config.yaml
head_dim: 64
activation: "gelu"
qk_norm: false
attn_scale: 0.125
tie_embeddings: true
init: "normal"
init_std_o: 0.0
init_std_down: 0.0
lr: 0.0112
grad_clip: 1.0
warmup_steps: 200
steps: 7942
dataset: "wikipedia_en"
MLP neurons of a small language model. Each row is named by its layer, matrix (up: input weights) and neuron, and shows model dimensions 288-415. Each number is 500 + 25 x the weight over its row's rms, rounded and kept within 0 to 999. Numbers have three digits each.
After each neuron's rows, "fires after" lists the tokens most often just before its 100 highest values on Wikipedia text that the model never trained on; "fires on" lists the tokens most often at its 100 highest values on Wikipedia text that the model never trained on.

L5.up1027:560533486471538491504462516523500486466489533523483519524480466493496487499492492513493478528525469457518491500482531493470511492498514494523491512531500483496525480514486513544498506510520557514503496496455515551465482503472491509482463479515529496515488469539470522505499475479497529495505469468487453498516464479524500477517516543513451494518522501476516476509498478533558505534487
fires after: " of", "4", "3", "5", "2"
fires on: ":", " the", " ", " were"

L5.up3078:539545477475483504507447470533535498531477486526522499446513532553476534512521482487521494522455511503435521482517521481479488447500534513525463505509495482512527518508543529529484538515501513506468482484516506485540509511453508467507463480496506512517498513467516510489520483531477527512524537518489509485490509521485505487518497517519525490490520464461485528490503500457531486477496
fires after: " ", " |", " January", " Division"
fires on: " ", "20", "19", "-", "–"

L5.up1610:517530489495471527486483486472477513512480510517478490530503477524530494505495520490514467477477533469531499477520515484502489526475492498498533489477515460497480529488484514514522488479477474468498506522540506462531514501493532535538487491471510486471506546518506504500514503534508524476512475490473464513477532463458489501485455548522480519503517512524490478509511457464538483524476
fires after: " ", ".", " (", "10", ":", " (−"
fires on: "0", "00", "1", "2", "14", "12"

L5.up3442:487465511482499524503491502553495475510513509453435494500497493451487492553540541525502508494519473522521506513478524455519533459480547520472507510494505544479490524538521465458529477484505517513523506507498509463533498545494478511519479527506452459519488500502527538508477529489491515478497481524456474469501516504445497442519491511507521500523486504504508476457524513514494488481489
fires after: " ", "|", " |"
fires on: " ", "20", "–", "19"

L5.up1374:491540465508491495485527509524506533482523547491518485448500469542473525500471557488491505544456500499490509561501473518475490455508490489515510476487541506479531581484464491471511486531523538474507491502457525503518495502492560507519540542453478500483517477532497516506478501476489496514521470501527512472463497515481497501482464521519514463528485513498515478509527447527506481490474
fires after: " |", " ", " +"
fires on: " ", "0", "1", "3", "2"

L5.up3562:470526492531497540486466561498518534488510499499495528482485523465518513508507533501507500489501492471483447498504514519525477531495550513529509491509528513522504506462485467508505474471527511546537505529485500509481518514468521509476520497479465495493480497485437497543505503464485513476486498482530485550492526498461485494511521543534529470491453471483515527504498471538488500485486
fires after: " |", " ", "-"
fires on: " ", "19", " home", ",", "°", " ("

L5.up1559:507540486486509464487491494461525460514540519481511483458519503508477565507537517530535516439479487472454518520504522489473487486523551520476508510488561518469534504518488519473484482484524505475490498510467491538492484497466495482513558497545490520477488441481519498525485471507481501491483497503485498498494496501476491484498480492483499498461521494506534509469511481487486479535533
fires after: " ", " |", "–", "|"
fires on: "20", " ", "19"

L5.up2448:491466484473492460500497514469435474494469513504471494508477511487496512598482444475508491479502473475484491463528499483496477532478493505498504547512545531458516471495520495495488476507524495561565497505477470439506485472496469522564497489490513517488501525522480464494485530492494524444521526518476523545478503493524482468486522489520524503504466526496503540486495491511485514522489
fires after: " |", "3", "2", "6", "1", "5"
fires on: ",", " ", ".", " .", " (", "–"

L5.up1956:508489483480464526511483509487501491486532480515534478466508505505523475491467478486507501514501461514480519461515497457503512480488512466496488496509509482487551490511504471491498496501507459460502494530538500504492504536550477516515518489506501499488473490520532520484519426496484494482538422493519500529495539494509505471467509379497563490485456525536486517528506508483509494482516
fires after: " ", "|"
fires on: "19", " ", "–", " \"", "20"

L5.up2706:482505485505511523519507487496511545488456534473499481483497478471491500512509530496511513460520492450481484495502472510473518456487531485510511480541501518451484489487533484521519489497479509506475472502520510448512476517528521462495486519544478491501457491517499491521551478468501491486484495499464461549488486501508553529527505459443457503443508501477491482465483566476480502503529
fires after: " ", "|", " |"
fires on: "20", "19", " ", "–", "."

L5.up666:452483492487497538511488488499476527511527510492511477534497445500479518483499472483496505476483468458496513504501509493512522510513482486515502566493507501496476497455501505526477494492520500522477531492498512522481481533495564491500495482503484538512486528484518533500516489518475487497521502502562482522542475505488504499497481472513524467480479473503478508521505491521525540500493
fires after: " ", " |", "–"
fires on: "19", "–", " "

L5.up1003:456509504480505496514524481561512481473495497491514481508503547506524496494546511506510511500470484494543534504518522487505521512509526490538447435514487512447497510551513524503542568478500527506496492528527504492481480503488521509520493479468513485503538498499503523512478525487470497471511493508577490475511433520505491497452518492460492519487448502553474486505497509478504524480435
fires after: " ", "The", "'\n"
fires on: "20", " their", " ", "19", " |", "ir"

L5.up54:464476467547506547467501518493471515455538524507518455512530487464498485446477510529512520502511476435479532499503498463481512487489502513529483483490520504519484521477496488512539468480486489474510504488496522486505532465546495482515457514523481459483493483445471551481486527493484482496487491511490479502505522495548501509539488518555495486507501507501476507461538475510487507494498
fires after: " ", "4", "0", "5", "01", "-"
fires on: "19", ":", "′", "°", ".", " "

L5.up1269:489553488525509504510493517523506498526465492535498477505510494523469498506464466493492502520527505518478489524510500477505536481484473493513537482555504497490503514501444489520514514476470477479448529539562511469493545492515469528497487500508517495522513493525515488518496499487533490509509501503532503508567507496535533483495493457507527505530490512492522544472543493496520505457483
fires after: " ", " |\n", " Philippines", " Judge", ")"
fires on: " |\n", "|---|---|---|---|\n", "\n"

L5.up1722:467518493497476523512533472470481472474492485487511460509492447488539511491498527530541517520474534535530510490502518480510472487553524481539520498495446517475491537511534490468500513487550533462508497515513467510515464494452516472487525504469494481487506509497414488434538532503496519472496494511515505468521459529466500513521487473520521470515472552510497512489476500479527467521491
fires after: " ", "–", ".", " against"
fires on: "19", "20", " Al", "–", " "

L5.up3460:532535533532507454463514468505514469464523521499508457546541501559480498491563513484559507486484503448504461519492492488494461501520488495515504511501471451524446489503485495497541483501520511498515462522506499504502498479502482486496492451526479513484494499541565491502492513492537477518497531544542488506465505454479521532489493483539538482524544450478504487490470462532507492488532
fires after: " ", "–", "|", " ("
fires on: "18", "19", "17", " ", " |\n"

L5.up2982:489448529476523509479474491493513515480492495519491513516447513520489480485510492524478494528500499484534460497477485498483508530457484451501499488505503530462445471481532514475527508468488483478495497464471513448476477485499506461511485476473479531507519468521477515490487508489504507500477503470448539541467475478500535492549501504523521487514467469505418483526500504494473468488505
fires after: " ", "|", "–"
fires on: "19", " ", "20", "–"

L5.up3250:481541493559524527509539515496461497466528459523509529503509502510486489525507485460523546525511485502518468482467515474477493526525514459473505489499520504504563443495483500503473527475506510533493498527519440543488512475501539490519525503509506565465510511484485474534476484491487523497515536477477482524475473533478517485524504484491477493537525539480528543526548481529523485523499
fires after: " ", " (", " April", " of", " October", " on"
fires on: "20", " ", " on"

L5.up1617:518484489492502497540524579492490509513490504503481512488529505474488480516532468501471510438528500510471517537498506503498561489482493476535504454467489529495486465498505503453495513454470537470497489524502471491506490529535495472540478503497490538474482506495456450545471497471509525482524488492506491443487495493472517488493494518472494479483502501479509471479496495477469469517517
fires after: " ", "|", " |", "-"
fires on: " ", "20", " |"

L5.up2367:489465519525527490492505529469508478478481504506533531495519470493508525485495495520489502515493505495450477473486514500535552476513471462463471478465468500508509475526473491514551516504519538518492515469546502510460495524461468533496473506490513505481451488521537538518500522465513486486472544480532502539531466492479556501499493465490492498510538498515519485431472508488526524508528
fires after: " ", " |", "5", "1", "2", "0"
fires on: " |", " ", "–", ",", "0"

L5.up572:490514524534491504459484514496529526462474495468494498520473527461522466486509510532472509502496495497480459485532506439517510481562533526487521484529491492510471509444499489526444466500543493480508538481509520477502480493499494562455496502486497489531481539502505463523493500509490533498532478514470466501445479475507506520503492510508535509537466490517505517514484539488479450519516
fires after: " |", " and", ":", ".", " of"
fires on: " ", " r", ","

L5.up3221:486491526503463481452493490496474534492531469469488528547473476505440507474507542506484524535486464471522456522510522529425498474541529465533461480535557522478548521498511495442508517524536490523474533490528506469539456461513483492497492501515523506506499489487512495504498456536512522479505494493515482543487479526493537467533489526523517511478491489550478510526530502492505514530476
fires after: " ", "–", " ("
fires on: "18", "19", " of", "20", " \""

L5.up911:485505524509506503505471537501493542537477584481526461493506508514490467523480527508479516503494504483530490533501509506432488478482466500521498497538484511501520479506467515469493503487559479453499487508507455469497474488486481520528472521487501525447474491493485551487526536504529475493502530482545514519539465471500509468504501514482476521536485462494465520488504523494444522507472
fires after: " |", " ", " the", "5", "6"
fires on: " ", "19", ",", "–", " southern", " northern"

L5.up1644:524475501519516490459495545506495448501469508502498461548472477474499504507504489505507502520483549469477475486485519532493521460518465498506532453510538550485514506524512513481511494524512485482472434485504505503497498497477483510525490491547495496522464483538497497495493509482546513508489524448490475496523487487519529509487526514448515528523510465488421524494506479474483465480461
fires after: " ", " |", "|", " the"
fires on: " ", "19", "20"

L5.up989:486489500455494476499503497485487494468506444525501519442483490487481520476543540519515503504517507511522519452518483471534485508515530514446499472518533509453505529495507509503519514497514535492502553541497504537496524490501530500499502536465496532529433457545487475477485539505528517530487459517506502482524490545552504495466511519491494508519492480549495511455517491509510510478516
fires after: " ", " N", "–", " n", "01"
fires on: "19", "20", "18", ":"

L5.up2303:478517477499504515474470510525497508551516497492513501500484460464519470525504444516501483494513487453548461491497507499508494468534499514474510514465555498515541484514462500497512509509498435500544503502524474476509503526457528542527472507477446500478529491477523490517477495487500482472519500518513490514524528483512453514492481497487504506543458520492458496480468514509521556477506
fires after: " |", "1"
fires on: " ", " N", "–", "-"

L5.up496:464476498495502493503466524497450478531498505502506472544481472449523472478493515529498479504503525506501483501501520520502497507453528480516505543488555528455506459493492486474528475480492454501525562535474513460490479503510519486520491484482464509498515479520516531536505480479560503528522488448479522487522529491529546498516520480498512537478481469506481533506569524483505453531524
fires after: "|", " ", " |", " April"
fires on: " ", "20", "–", "19"

L5.up922:515508484521510483509482520533523508467516555503504471478498501472491462537487558485529471499537486472511479509440529545478528467490456498492521465531469504465487470511485541499499540510485501504453456498462480523498491532499451495470526536548506528498456491534521488472489528492511518518467505476471495502531514516512475499515552507518488568481468458511524509501520545474471495486478
fires after: " ", "|", " |", "–"
fires on: " ", "19", "20", "–"

L5.up2768:541509482520484482490505513504497516481451491487461488481503493498496495470471551499478512512486518497549476488515476529510535502456446479478509516501501513519483515512490470494523477470544540498482502506452547467526471504493496454542464477501469526537499475530480480465484475538506501508538476492477481513505543508503513524517534511508496523515583459482548498502531530505431515485537
fires after: " ", " (", "2"
fires on: "20", "19", ",", "17", ":", " |"

L5.up2871:505472471496526491476542492485534471439504515474492435498506546513500492477499508511512495470539477541524450546505495513528494468489487504496501499544464498523495488525456524533483524505547528494461482489469525529508479513547450515507466487467477525481496519508496462505495508523509474503497502500503489530492530452475499498492532531517485521506501476506456514511437520494475499496475
fires after: " |", ",", "2"
fires on: " ", "–", "00", " −"

L5.up1422:524492484502527457490440507489501480445523510502495486507523494456485524472522498492501481473503444503448507488493507496502503535458521518455469501496551495498463512481527539518462488475514464476509526475529509510523512513448462466498518519493490523497483493480512481492492479488518539493490488476569541527479506551533487464514473455510515532495486522505478456494448531513505491522509
fires after: " ", "|", " |", " syn", " g"
fires on: "2", " ", "1", "amb", "the"

L5.up1711:445511501506476479511524520499512488526521453467490519510496466478510508509502500466493496497520509524478484522523512509518474507489526487490438488531498565490491517439462492451496497526526477501498524539546510470536537497485482498514516523460507497514533509473519480529478495466498547483516461508494523515537480484499496562488512474536488561513491501503518526506513482484451439520510
fires after: " ", " Ch", " |", " of", " ("
fires on: "19", "18", "c", "17"

L5.up1645:516595465534516476517496531499501481484548506556497521527505522520488492535521470514505487454521453490535473461517471511476497508522514495518496470520499536516553533493452494507460500500532532482550520555477560472545468527515527501474490528538511554476477515503491484483493495501516511498469495496535512482497468483505523498467501479480503503469502513508409551478516493518517486483501
fires after: " |", " ", ";", " April"
fires on: " ", "20"

L5.up511:513470485441488481514494462464519487485519459484495457506502495491501440492529474547529473500459493523505499497501517517492497443490519510509435484525490531526513504505491523493493483495487493473518502528484487485505503486490531499477550485512502466477510466477518511503491526528492503466479515516442489470510490528496493472479475524496443495449468521525473496534521467493532517507527
fires after: " ", "|", " |"
fires on: " ", "19", "20", "–"

L5.up2756:499529503498470524496456534512467522489472486494510504487573489493437479514486511509517472516469491509513486488487525523516493542471544495523533504491480476482474510508524533476508523530501479489503454477489496519476470502476488535512513508488462505516514503531513489514529489481506487461513485479500539537521513494499520539575492531507498421523511468533519497473482519457491530447545
fires after: "%", "1", "4", "5", "2", "6"
fires on: " |\n", ":", "′", " |"

L5.up3059:521532498515469453498481509485467476492499525512495501501496490505521515496502512541537508498508526477480466551508493531490474489514502504513506488511500491521510530455477516512502506538495511540491515541465511509485498517495487523538478488552448502497505487504462470489474499498489516462492461518555527501468461530507520522466486517533475503511515519488517518521508460493537482507470
fires after: " |", "′", " ", "aged", "|", ")"
fires on: " ", "19", " |", "en"

L5.up2045:492513505541488528515514482498489519514529452481511533486525489455508493477510526517519464520472460491520534533436505499482522541527550481473531527507508535505476562498477485512507520468518496487488476505508512483507477568486505466507511522481512503489503465488488435496511436468497496488523509463503529508528467524437505492528483511535453489453480493494472432470500514473472502492472
fires after: " ", "–"
fires on: "20", "19", "–", " "

L5.up1400:520476495517483497492520470511467516503546487534540494480523489477515488490516475515541503466485537511509499467490515510500488513495494474504504496509473476517465531503509470470483495465483457472522558526551559465485489512507504506455478541479486497494516493439479478478492462517532518481516507539511478490514529476495468489469460502531509476496483498490468500521473500547528499529506
fires after: " ", "–"
fires on: "19", " "

L5.up385:485478501479503459516522490470488517443513490493503495548495537529520509507505440496497514514477478496447507433501510503492505489512536443542514478514476481531535511487488467511467525488502463505514474487534497481487550529529499532506472517496485469489520523505521523520528496510493490507495483523493526488482524486526499494508516506473534492505497486533483541518512524491493532487472
fires after: " ", "|", ",", " |", " the"
fires on: " ", "19", "20"

L5.up1463:499515518510466503493546499494499535501523517465507515495503481521500489505534525518521516525525476470507515487465542459514490492506506483505494493482499508497482508516468509502509509509497470533472515487468514509498472520504510485491464494493516486481456490474497513499468527509512488516496483494503483489520480504472496499518489512518477472482513508515479499515509485518482510506531
fires after: " "
fires on: "19", "20", "-", ":"

L5.up1139:506511532490516527516493515474529463539502517487494474500512530524511511479507492493556498511465491458486479537533472486494545540512522517521475504521520483522490523498506511519477515463515532502482518503462523500541485448487492526489473484460495541500455486518497480472492499512507449484516448514507458491531466529488528509535495492519477554508493438500475506463476476454510443497477
fires after: " ", " |", "–", "|"
fires on: "20", "19", " "

L5.up1697:511482495477528496499482573471490506486457518495513530500526450515519459511459519502472513479545469502465468474477501478484531515454522511471457520495539507526507502534514485496502481498522518537509527502507521450476528509488511569501510486461452521499512511493481506498464522502481488456529508527537487512456495515539464516508534501520461459501485507466496482488467513514490530479518
fires after: " |", "6", "3", "5", " ", ","
fires on: " ", ",", ".", "19", ":", " |"

L5.up3057:494492489540444486521481479518478482472515473509467452474501483487498438493475491524559491488537547544547484531485520526533518531543504479503481469542499489528519464544517504454468501490485504482513507551527492531477481502494515499501484502543534465473496495527490458478492514572515445519531489491508523495524482503519521517466462503507517520533482469486536463521487502550475576492509
fires after: " ", "-", "|", " (", " |"
fires on: " ", "20", "19", "ul"

L5.up3258:484492497493540519475503512463470508458438535492509470495517511487510492517493523565530502463539496519500502519492483495478508518488523484478497490460518485449553473514552498533522491519485510469504595487542527502511509483500465542491492489461511495513531462518473482499499519516461511517505504495480494510492506496512520478489498527508510506528515498480520485482520520503479477479493
fires after: " |", ",", " .", ";"
fires on: " ", "–", "-"

L5.up1110:502521487494522552486514503488503454489512503473540485507555525518484521477498527513497487497485523453493523468521463452485534496462516512557490487502496505473447434473507509481584478526492460542506510471457541496520508478481495512516487514525472456525486524503464497517515516526489491497523451496495518475483533517483490474483472499551463497533498510471519545526555547510498514487520
fires after: "'", "4", "3", "01", "5"
fires on: ":", " ", "′", "°", " (", "."

L5.up628:509490465487542484508451547495501500493529462528520499484492453474496487530511530529511542510531448520453517503520534571481524463488526502516521501506485462518503478519519449485534489508530513488523508533469499480482463466516482477513491491469493489501523490492526475485533469497496512499486467508536538515510511507490539475496472461500482500485509542505502511488502466466514492501483
fires after: " "
fires on: "19", " ", " |\n"

L5.up3051:495519481527519480484499522528457548485523506513481445515471494498539485512439533454487497504509533505525477526533522517491497486464495491509547502512478519537440463529502495508529508455535487467492522504485520493518485505507466497521479500472524474482468478507543494521517538511453465491493495479511499526479467505519520492518526490511476507488466477497487468518487537475481544497553
fires after: " ", "|", "–", " |"
fires on: "19", " ", "20"

L5.up3049:506493509508506458491476540526506549498475520526488522478511450505507516495500539476470467501511537497548516474519513493463509504446515490507494488461462487466517485461487507518560461542488458516510528515489493503507524527481501511488533521467493482491491520520478483526479483497534509500544505521492526481492505534499458503487521555507514489480453476525537481535487515507453500505462
fires after: " ", " |", "'", ":"
fires on: " ", " (", ":", "7", "14"

L5.up464:491521476510519529519490536488529494477448484512484490526510524524491484484551512462514514515495528446474462500451530470513520492512486483480486479492506509508543468500528505481505494464488485486523497466573473522493517517494481503551557486476533549509531490503480518526550494465531496543513529548507499504494506495473519496474455479502528500497487520537482502486488505474500507477525
fires after: "4", "1", "5", "2", "3"
fires on: ":", ",", ".", " of", " to"

L5.up2669:487480505484499530516536486522521490508490516537502504497495506470488502489475510492537518480502496461537476512527503467518475532474497532482462521516484522548509477481514508532512525475488475458482469465518512499505510468478459458447526505484461501476515526462480558496478508540487518523535522521505492512515519515495475495489529466507534559556473532527511546473487538492478469528475
fires after: " ", "–", " |", " (", "."
fires on: "19", "20", " ", "–", " ("

L5.up3379:487509470530507507470492482484486512502525476440493473480506480496539491509517530524497513491497469502515489470541491531501472538479512459475477471520499511491554508492478470511535490483494489535515506523528516481453474491568450481492474508549514497491492462460495508499526538484525526501533561503501507459511517537481464478492490518516509476488508514521502521497498457493505541504508
fires after: " ", " the", "-", " his", "–", "."
fires on: "19", " early", " mid"

L5.up2386:516486501499498513509531546469503499545521485473482533495468512510510499476500507529485467482543510467512486518486459482486481527511501508489494533483549491487490461508563483493475493487489471498467521498472499484478514474487501510491484519460460464484498494512468518454505521507472521504506483458539489498485494526477527533520511476466531464516514434487511524500504480534495464518457
fires after: " ", "–", " (", " Wik", "\n", "ra"
fires on: "20", "19", "-p", "00"

L5.up3092:495515487525487520484547476479519502479459501496558430534512491541543480496489489519503522512502472526498477522486521496466498475501490489534523467521518512502516443502491508530466493472486477487524508510520556522498516493481442553493494499463518492478490500482550512488495519497524497508482505493481491508565504473555484513487492473502515521478512512509475503473512496521473517459472
fires after: " |", ",", ".", " "
fires on: " ", "00", "%", "20"

L5.up1664:506529479526488456480491444469502516473526529469550491506518480534490557457524487481508488501493522493527492543529527474501515501498494461495511488495471527503504518514496492487506495458501483515469452483425469511472516475530497487517486475521470538486493489522509453529471493478501478470467457477515461522530513479505526511502551525491507506503502517510521509519497471528574489499490
fires after: " "
fires on: "19", "18"

L5.up1180:508518571539485484495488531496496528510486499523498533504524526484526467493479467522511518543474493489479506465503513450506471458532496540540488499413481479501516474485480454466491469470494506480417510496524522429477519519491498525506465489452511500475457485506519517517513541464536489487502490498520482500529494507512543483551504481546507525447514493462495522498476520520531531507495
fires after: "0", "1", " ", " Telugu", " running", "3"
fires on: " |"

L5.up2114:519502509503517488492529505482528492456470483520491484532476513497487503489472582504524473522487514493513518502508527448514504499543550467539552459530468502517504532490524490509492531509507518468506455501453482524494504472501480502472477491522499526505456501507513487496495544506487499484494482538473520516509514508501514529524480509491526548515492488491502516486486507532508504545496
fires after: ",", " ", ".", "0", "01"
fires on: "00", "50", " of", ":", "."

L5.up2415:486502529466490521486505499517528497517504530516469467492511483544455480540511500503572488492510451495500505494489454472484492461481524516502509525523518480471501473517504535494495510560460506551486548482515518535499528520468479513500476516471455516527507473476493508523489529545524473502500462478494478507470479514505498517529468505485456494523469454503475542533502473573467445502513
fires after: " ", " (", " |", ","
fires on: "20", "′"

L5.up1568:472544477463497518504542503555509466509460473477496459517555504490518477548539503497507484472505468483500504495499508483514457455503492491514506488485498510447509515493508504502498518501506548489495486498483510461504464524493488536492492504511449517504508523482494474487478511485505476512480454494510534558528502482453508482497480448480523457473535495485535398528486535522459476467542
fires after: " ", "|", " |", "–", " On"
fires on: " ", "20", "19", "–", " August", " June"

L5.up3402:484531490536470533523508496519548508500486513472495502501479495548472528477479547459498540534511529498506503472501496491462526520521490521517473488506503474494469481493556515469523473537512527497536512524506527480504503504448502498507479483493491489477511531493509454458464506504509498501484490536561545431521494501466507487487475491487490510511443491505482494502473474473481497556494
fires after: " ", "-", "–", "0", "20"
fires on: "19", ",", "15"

L5.up2289:545485451482513511512506484518513449499458501513479513491509523504526509540501494537535498501521493535507523508524531502520468468499490446511515472483509480557479463505513484533493519530534549464492497525506521485492492488511461483483460507490462477537472529471517516521516470506512514469505456518509489479488496452532506534524470465480521543504501472481516512474500478475459546483465
fires after: ",", " to", " a"
fires on: " (", "00", " ", "50"

L5.up1098:497556528472513492500470548500497503511484476540518495505492475541464507502487508536509509497520502489553473500496508529489506479525522501494478531486505525509495476485504500499511426527559492522500489513488493512549510529509511525532521522471490521497470526487469554498484468514493497470490487514525516477505497533531476503470519505429483451479525486505457522504528484553492491536481
fires after: " |", " ", " April"
fires on: " ", "20"

L5.up3522:533480493502514490496494541493476505526518483521480483539507493490516492503533519514512481499474503541520485470517506504471510512501464506509499549486526469501529523525471506529502489540544505505523533483503489485492536454508479509513473496519487490494529512517527499504511480528499515513482513490508503476492463506502477486448525474447511531480505478527479495508551505467473505496516
fires after: " ", " |", "|", "2", "ø"
fires on: " ", "20", "3", " |"

L5.up3031:507446481493529520516517508480509493508499543504495493503502451518486519519455493498517506500496504480491481539514501502522507541469483464499485486497507509453506526519548508515538492477474505459505453519486477489502457479497500495502489495471477449491465464480499548495514506485500505490517465532502478520505474516522544495504443490494470515503485488515476443497498543496470465495511
fires after: " ", "|", " |", "–"
fires on: " ", "19", "20"

L5.up520:463509503541454505471491480523509521501500520472472466460536545497495483515498473524502518521503481473497441494513502526460473502448502481450516548507505497465464466510536523499464521485507471483527533509553488517484517451487526525481468483491506546523489524518507508506496500557522529462487490501528499510503536487487528548501488528499547521508505458486500503492519473449483494507529
fires after: " ", "19", "-", " mid", "–", " the"
fires on: "19", "70", "th", " ", "–"